Weights of a small GPT-style language model, trained from scratch on English Wikipedia.
Training: a variant of Muon for these matrices, 432M tokens.
MLP neurons of a small language model. Each row is named by its layer, matrix (down: output weights) and neuron, and shows model dimensions 208-303. Each number is 128 + 24 x the weight over its row's rms, rounded and kept within 0 to 255. Numbers have three digits each.
A block is one neuron, or neurons of one layer that tend to fire together. After each block is what it responds to, as a language model described it from the Wikipedia text at the highest values.

L15.down54:138097118092101151071155120141128118151098133124108100175128131144114138148124095088094143137096128132123170157137131131130114122127148140168140130135145170133132111117184115116142107155095154120100094122166124148114102114125123130141143127128148115115118116121150153120133149088117139148
L15.down167:147145096126113126127133113141105150155115180130157186132134141096128174092168104082138103168172111121117110108121115112112157121078139114112128122135085166135127168158110144150118085136107109123150103109112134156091154132112150112110121129095130136144130122109086163130139112110133161114
L15.down173:136089114153126187143115107135117146153108116104148153106101131156144109146125107119126133120134143107126059132112134132130097119142168103131136111123104164141167112212154102135087177112095117133137128138136140140114100096169135137110116084122151112118120131096106148128118116107118144169
L15.down238:141142123166125144121146132117139119114086160128124153169086157102163166130124083140152136155157136135172103162170154175138155122083099131142116148112127169154118101114138125138122168125108144132173115110123135064126111146098096138142141110118164110135118140133075091151136109136104092102
L15.down310:114121159150135136119134157126149099161070157126154113126124129106167144095107122138137116124115138127150143118139123109111177131107180107157122123125132146123185180144180104062148088066135094150080153101149105199136147134140104145114127138156158123147126109141171093151101134153133119167
L15.down342:108149150135142138106136104144119141150141146141114122099096137175140108121118182131102150185122116118109131128089096123155136107124112134097106144106117122118147133124148090120124073109125161133172179156143097108124132120143118168100070135129125132179128111112091127140092124169181087157
L15.down524:157135159156070119125112139150155122093117131159107122123124137142119104133132083104117132089113191105137115108107104107170134117160140154117109110129139128129127181124111119167133051122143148098161111090132131165135086126110128159144149118128134150108149140080140127075087136163210112137
L15.down636:146153099173136140137106154119097136110099086140152140119119126099081119113127121117096106170136131146146146110121174122121159154068095124120094139138124099122118179157106111132160099144148104150158114136118147117089076132124122113115100131124107143175154111112174133075127125131123146092
L15.down718:151105101133149127155147113114113129160089131119120155125109130076096149134148083104164106083150135080145129144123134120139101115103102107099107152154133137144144179159145142146102142146127140130097138116115179125139121148081111113126131133106104103110155167134143109123077132098137122090
L15.down831:154124149177164104086155115132094115132105124127186132114119156127143125160124136084132093128135105156163131103153125151134146116116124101119083136148121159125118137127163135120169147084143124099115128121136154206125157114115131085134133091158132124169155093152165115137143114122129144138
L15.down864:141106086140173143138153145134154155139115138119131154137107121119159127111134125099157181127135093091135157135103106129142098116131108146112127090134136117144093146133127097130163065093144213158131172146079147145091118125113138111133152128131114121106127107153119169165125136144119096099
L15.down903:173072113103122203117124170150081132064137159112137146138154114103104166122138129105128145132072102113111137113176128183134182121127152126111121112124098143125176138127164165115152135112096180161116121117119141082114105134151101131130143149155087131131091127159145128124156168158125123103
L15.down941:099113181156111127110146151140119099111112163109139121126151160117147130090150126126124134122095127186120149141103121133182115155143124121084077105137131102159118135152104127154120135152158113134125149131101100142138129087110130128148144090132149095143130128146121132079116126107133121129
L15.down1038:137100174106128107096098133132112110142118142129128122110103181138133113157164134150095141066139128143135152132091073112146124178156119149152146128085155098103137149111135137110186090164159136119096132111102143159145099161148124133113152138158138203158152150132122152136123131165093120081
L15.down1120:139108118144111115148115132186166142098133138147132116133130126126145123098142150130126105147159174131149147150116112125122087111085153126126119126103102097144098113119091116098142114112126191125090176114106179155082117130151154146140097109128123107121115137123157145143147125123111133087
L15.down1246:139136175099096114114146119149098157109142127119104144120120157140156101181120131131169148120087120136093129143101134142096142097104156167155141105183115136085102129105091121138115110076088085113198126147143146085128097138131133134111099076133148148171107123085127117119112096098104111157
Description: List item line breaks. Line breaks ending an item in a dash-bulleted list (cast, bibliographies, infoboxes), before the next "- "; also years closing citations, e.g. 2015.

L12.down795:138121078163145102151111118093117124135139166145149146107109151156119165118131125151150130158104148130142130125132162104140107120123158163126151134117133134117134152147128123132142124148102151139145109076104164109114109126108153127157155119136115048145101152078108083161123109119095104085
Description: Infobox field line ends. Line breaks after the value of a "- Field: value" infobox line, e.g. after "State: Ohio" or "Religion: Theravada Buddhism"; also capitalized proper-name starts in prose (Anglo, Charles, Second).

L15.down85:122108105143111099141164122143135145172105154175121135119142140165144179135155123097099122167131126153090124119122174073124136125130120122147124105126101151134159118119103136165128158149128102153105131141173146126121091112140094115099089141111155114121101133123107112132127165126144125125
L15.down183:149133135133130128127122102104097165129157118128163086110175112121098119145169095117159094159132110139148150072143150150110137132141180067126160151171169125087153146130187132124110158127120159135130117095117131120127121116108126093131087136141109146083160161149095132149129121109119155122
L15.down311:163151110149106131117120125128147129090104149167166125119127129130099101134132155131147126156102118186140125092103088143124101164140133135129145162163139150148097131136139090105131128103173128161104145120107191151103157113144111146159178137129131138149078109127090141145121049109073149141
L15.down344:116116128141124154092136088162141135181138116127099132160130140100108134134127070118147135124121129131108167162135159111127147132099123115091131081118099151152128129153135124108121070159156159143161162113088119144130091109144136117096134172123143097093113133163148126107131135120134092135
L15.down388:145139128160107120143067132157109124122124123094118080134091173135125116130139154105100135131161150146144141116128121140125088120118099168093137094132129163112104115127107097143106144129092108131159135143116148134149154113162124142156118120133092145130129140125186148131130146119133120126
L15.down491:126099153098133118101152170114174130194142126148111134133122107132163108106126129139136117125129102073193117124098131175133092102104104143121132123156116151135147120149134158105150122126109151129145127147126118105137105113101129111139166106151103151137154124144133088173117153142117119150
L15.down513:123085146118138066178120126099084149151178131094117169159156099106101123115111137140187124126111201122136137133152088132141146117101145151091117118126128094116132172115170122123118111144134111137107144100140151124164109164148143132120089111077101182136122123144140144156147119101167109130
L15.down742:102156147121137143105132143129149105107118141101147120143159156128127164131105122103096109130123114103154122134115157099130092165169135147115096155117145108117138130154136085163146148101088103153092095059109128121140160125168101174122152132148099134178073150118144108089151161150120143106
L15.down873:121149121094109150164149120190120132158091127107155140158167095133094113125115130124078165136157121160099106165131144108147109117127104129114115179133130085097112132150089119148110142080106123106129131156157150202123171146103131123127116094144124152130164168139155116116103106143151138130
L15.down923:117140110094126117128180119174122080138126072167148122071172136126101113122143122153114127143134148087103125179125115138082134164090173149163137077138112122090113129185111121141161128128129155122120083145117105118151114133148142131176167137145138135126145116122141124094126113138126164196
L15.down946:098137113139114142119151177140132125134115139152152112088131147138152137134149121120138137140105087092146128132150109121124114081162113133123159126085103157145144059132089143160142114142076122145112132137134144132117119181122101128132137132139152121135167148102099104086088125154142157114
L15.down950:147137103104126109143176117074079155158145128113117085128131157092140082150195101134139129117118168119126128121103120147185171115135122100126118122130127125147138148116141098154093155144140088126133109095138138123086126117094116149128131136137136132116083152110132141177113143132164115124
L15.down971:127099148107120139138138183124164162110103109087166136129113143103126127132102164126117094117102117097070150139109187167160091128145073114114129119125134119115172168166121191187116105102145104096144086115099152102146101152115140155127159141129146119102123128148142107143133187128107141130
L15.down1090:171105129114130101099175175111151167148102127147141107128137087150123164102156128158152119111117106126165111117140168127116151086161130147062145078134075112161080136108083104132119156185118137101138130101145179166152084099106121155117109120079172122127115128174096147130098118130100100120
L15.down1186:118091157134154166131128140109074160155128145091126110115128141108082123101144075139161108110163167161116127119101110200141111145120103151178127165136103111125151161109084097155136170068101115148113149110118138115130126160126124147116124133119147148140172114152120096078132130143133103139
L15.down1219:082155139114124132104100171133131136107116154149129137103116104170165091130061141127163136159084102160134142127183141080103149101141128147161127137129134126137156123096149100122132139137153144125113119160110101112145104128122133149092127106131153157126094079138138138155124115127152149130
Description: Music-list punctuation and dates. Punctuation in music articles: commas in genre or instrument lists, the period of No. in track-listing headers, and month names after On.

L15.down221:131100170169154119155191088102123158135140120146120118117138113124124129153142178139104125140126129128091124088126141085095146147118158110144081114116121116119143131129127139081124170131110132129109096125134106098133164095119152157172157124121138088123150101112117135152143061123111110137
L15.down290:111142100104132112154127191099096110104109137109142164138113126147153115171133087114135106175152106146120174176148136106142093138130120165124149134118150167110182139142111144133182091158154114138107132158146130125083114157137121121115158141159134182140130123157122139146152114158136117121
L15.down292:092154141150094150166110127139137148133094121123126124097154136146135125152108127123071124116101143125103125107188119160109131121163096151119098132109099163108148110147114128118124128166166125061076110106110149166127113110137120153121151095135118106162126144139125148098116150174096172146
L15.down303:104129143155094110090079167178141125145134137109103116151116136103143079133122201134159093139125143131108134124160118162164125169134132098157091120120169149112194179127116178083119137155114137121127145141159177109136146116107113097074167134143129139075109142133141114151122169098142090128
L15.down352:112115166154149103154142142121148096106101137150147130112131127140125148066065107116141091116124137144155177093150089144132118105098099160138177171129129135125124119110138146096098138094126112121095161123128100109109103164088147117137172121121121115153132104109084145131132138107113111113
L15.down395:130114104152137126195110134134109154136142111163181104120090146147138155122112138102089137135148123103156087165101117164126136135083132144098125128153157139073156079148129221087104133138100135115124114099094119146105108100093162135125140186128106152114115125116135139130104153141187167090
L15.down417:133091138124128129138143143118136131075109112137141102129172126099126141124147095112100131163139165129128090117158100158110123133054141157091138155112123063137125121151117152138063139129167112181141132156094077120132131124081159151109171103128081173124123093169123129104094149121136132106
L15.down424:118128083119078158104063137122117127154088140142142149110129138140142121124172147141091119159121091122180096150154146125132037103135147089144139176113109137122124100136134112115139127040116131123107131130104139155102110152111169136159075123161141162104122155094119077135146158155146148138
L15.down462:121133153133124123184102139147151154144170115116115108157119120144176097107121128148154124124141137137119096127151115173178135092102143109134168092086107102089142076111104147173108089143133138129133127114128108102144155106124165143099163117140150120140126135147085131140095052106143120128
L15.down552:129159117101138125161101119132141145137135136119099113111111177158121151144174109128123168112132131050106126103141124068134136137130090094146136117083126110109113133130097145106132147161126129090158144095123125027140136143134141110122129148139120112065139104115160120186119092160156083106
L15.down609:160150126085111146195089123139126127138142131108116137147157126107165126165104107165120159149086174102118174202141102084152114182131103132130115112120113133101164138173119173093109093124130135144127118148109139102150131127099149124107159109140136119145105144120121110145100120126144143136
L15.down766:100142151158139140119105129166110119129117128087118113143100176122112136116136133139145121116151124176097107140122095189149093132138094143139144176114129118170123133105156094137140123134144126149136113158124124131108124146111144170132115110143114139125135127144146160114140129127125131134
L15.down920:157132105145101123129140099158115117176151120097121143135095107120133171110097143099130140123134180183148128130153130136113126096135145125123106097108135129106123087132105156127141098128139113129143171103068148128145147132140158090081128141109125153128098104126178096103152137079140144114
L15.down1031:131084131134106107113167131142127110122129196125105095124146148094156120081091110115128123115125107157127127141089090121147149141127098118121154129140117143121137172147095150088174146154149118109108126141110155156158141102152142177092154139104175135138175123168169139103108136124113122118
L15.down1070:152140123112140103141150152171134163105108116131133106139105166143115128101123121098153097119091114145164134166116164152127109168164144179114111111133118138138156133139114135130113095137118121110184145196102125103107128081109113101144165112189151122087109103128122129154151151154140094140
L15.down1085:126191055112113109127093117142081090107117108124129110135123151088109132150142123132115105147156151144102117108140151125132133129134160156112064109112129128171169122158121102097137087117117132160134142138098122180109155140121140129139136121145161144158151158150152159138141121113120148094
Description: Outcome-linking function words. Prepositions and verbs that introduce a cause, verdict or result in event narratives, e.g. "found guilty of", "died from", "due to", "repulsed with".

L12.down1131:153153155094118120124030107102168140172145138145138117103114113138153147107097144098139085106137115147104117140126124111084106099127125150109138117139147123086090114110134159141087146100122129149122102132089127111125150136135135152082090151105118101110154174120156148125164164128123141136
Description: Table and list cell separators. Pipe, semicolon or comma delimiters between items in table rows and flattened lists, especially column headers, e.g. "Bronze | Total", "SF; Semifinalist; QF".

L3.down144:079122098128144090146121129120106139103187138132139113106136148152076141152110168133110157148135173102163111194116105167079125170113120126120108118140119094155076130113135152093091105146109136174133116106112110140090159130145125175103122150119121162158159158132151090137144114142158101152
L3.down967:108158125102104135105135105116176147151131144085086085128124134139176085121129132088108119111092157141122126131118124153152125175114126126136127103112135130154099109099097138148163100112123146134094098144079101063124135138150142126128113134143126133156153151144144127084112138155161092160
L3.down1044:126154176157102193149141137126154128121105102110088149095163144111114115130137206108153102140182116153128130150147124119135149114086120120137145131121112112146147118147101119100117088089150109141165085141151118084160120166141131089095185087118135137148192157142116132150132140122092165139
L3.down1069:120136126168112143116124174068141118116155169175179101160106140160136111140101147140102128130137135115142137143132119091109085131123102134133095094133103055114102110146126129134162106184140089126061080137124136117110159119109133158156088138173153152134108131122132174148145114138119173127
Description: Get verbs, clause openers. Forms of "get" (got, getting, gotten) in narrative, and sentence-initial subordinators like After, Since, When, If, While.

L12.down786:145160121121126139136163086129161139075100106153168082153138156150102122125134165123138156127137072121118118126120118110125119159144144139135163094082157102154140118097111097111159131182142141105130092138111116095124112085105130120167140115151140114081144155114136110146106097142158103152
Description: Temporal sequence prepositions. Prepositions opening a time or cause phrase, often sentence-initial in biographies or histories, such as After, Upon, Following, until.

L3.down878:105124128132123161162131158179140089141131138115151111123085110122129119129118111146127109132135137174131109107100133107145120106170140152158052162099167110138137134092148109114156126123123110126141119110129150122140124130122155123124114142105114136142118156131113131153119123116154120123
L3.down891:105127108137125094125159123138136163118114124188145144142145106124161131141118121131189129109137153134118139117134128142146090150124091084121137134102154154147111120127127148132114166149182130124196167136139120173112156074117109152147122131167121172141111138156105145112150113128127167137
L3.down1147:105127171154120133164122111148120127095097197170128132123161116134137139147129136107112120152132099136156128123166126165151140132114139102130149094129122153119145117069121125149108088148142127092133141093159117140117109130186163090167124112136098124131166152100160117129115129160097174159
L3.down1255:155122153138108122123121099150155156129103123151134127101108124098175116097111136119095154215136128178111129125160104135151138125137133147113131118117122175131148086088122119148122122127160120070097171129126112124091118090150150131183095160120144146133139120123164136128103124162107176099
Description: Numbers in table cells. Two- or three-digit numbers in statistics tables and semicolon lists, e.g. goals or points totals (225, 131, 84), plus stray "name" and "age".

L3.down951:155110123151149156139172164118134163134122165131176148085140127140148080098136130135141137171151150157099132116123161152136141114125128101132177142149126134123212131121108129102126115098122123138132113121121156091130097111125118146112110153107100171114123133169097130099130160123090176147
L3.down1079:159100091088127131136138158111132099108155134124141114119145146094161129128129163088114112131129123172154148135109138123135093099107122137117142142122161181113115166125115111152110080127142141120128108127143145121140119116119086163108124121112116094089142150129080180122140143119130116123
L3.down1121:164112118103133147158151147099081128129151134120140145088153119119120107116120122145100111167155078097102117135105185157123112121162171167173150111186127156124150144134096136144105121131131141116133136103135097148138102151113091096100107115155127153127164136144096156103157145085131131125
L3.down1233:173116158142133125155172121132133158135132139140130144113102155141159112128115160139130150162086118149131103138149160133094106129153150162139164099144095129132163125119135112143082086124102075097127147100132159112130175120175137139158103104156120148111107092150106113096143125109080155136
Description: Calendar month names. Month names in dates, after in, on, or a day number, such as in October 1918, on 24 August; also early and weekday pieces.

L12.down817:117118130110128138127156108120112108113179118132109092108092142133133108094131136099134144127166129113149106135203156100133126109158107152111098117099163112106153125156109136144113135130161126123152157136119109140162180133129099167163119095147172133093100142171147125132160127145107146148
Description: Table header first cells. The first cell of Wikipedia table headers and list fields, especially the period in "No." before Title columns, plus Pos, Date, Region, score-dash and bracket tokens.

L3.down140:147114135104131135157137130141079117113133148129149111122151119134200124122117120125131134175139109136156139134102149124131149155050103138151088153097130178077145120115134130134143137129146112139116045152121141143142129105155136138163135142146139117091122093082126122137086108096133199115
L3.down401:151127138121135098134126105149137147123175114117143135130129128163138125110124108100136159148181150119107116105122119146106105142138093137132130151138136136139145180128117134110142086127112153119176134130130159162109116136071151129150125141142142115144138137090131136109115128168094100118
L3.down499:169134141127128068124083119138098126112112140182079092144118060106185064133128141140179114188136160117154134111142089126094106119142131157120125103070173106153145135148118101110099105162158114172138114146144130154130143115130130135184129116127150107116155119134124149137146160138141102166
L3.down743:110113101144134110160121168095113123118099156137142131116160146163151151098130121139171145151142132105102118115143142106129136107126113116104099138153106124130137122137135118128158118178134117117086105132108125098130098128160116122166159129159148154129168103122108146125151126145136131098
Description: List and section breaks. Line breaks between list or table items, == section headings, split non-Latin or accented letters in names (Bahá, Kędzierzyn), and is/was after titles.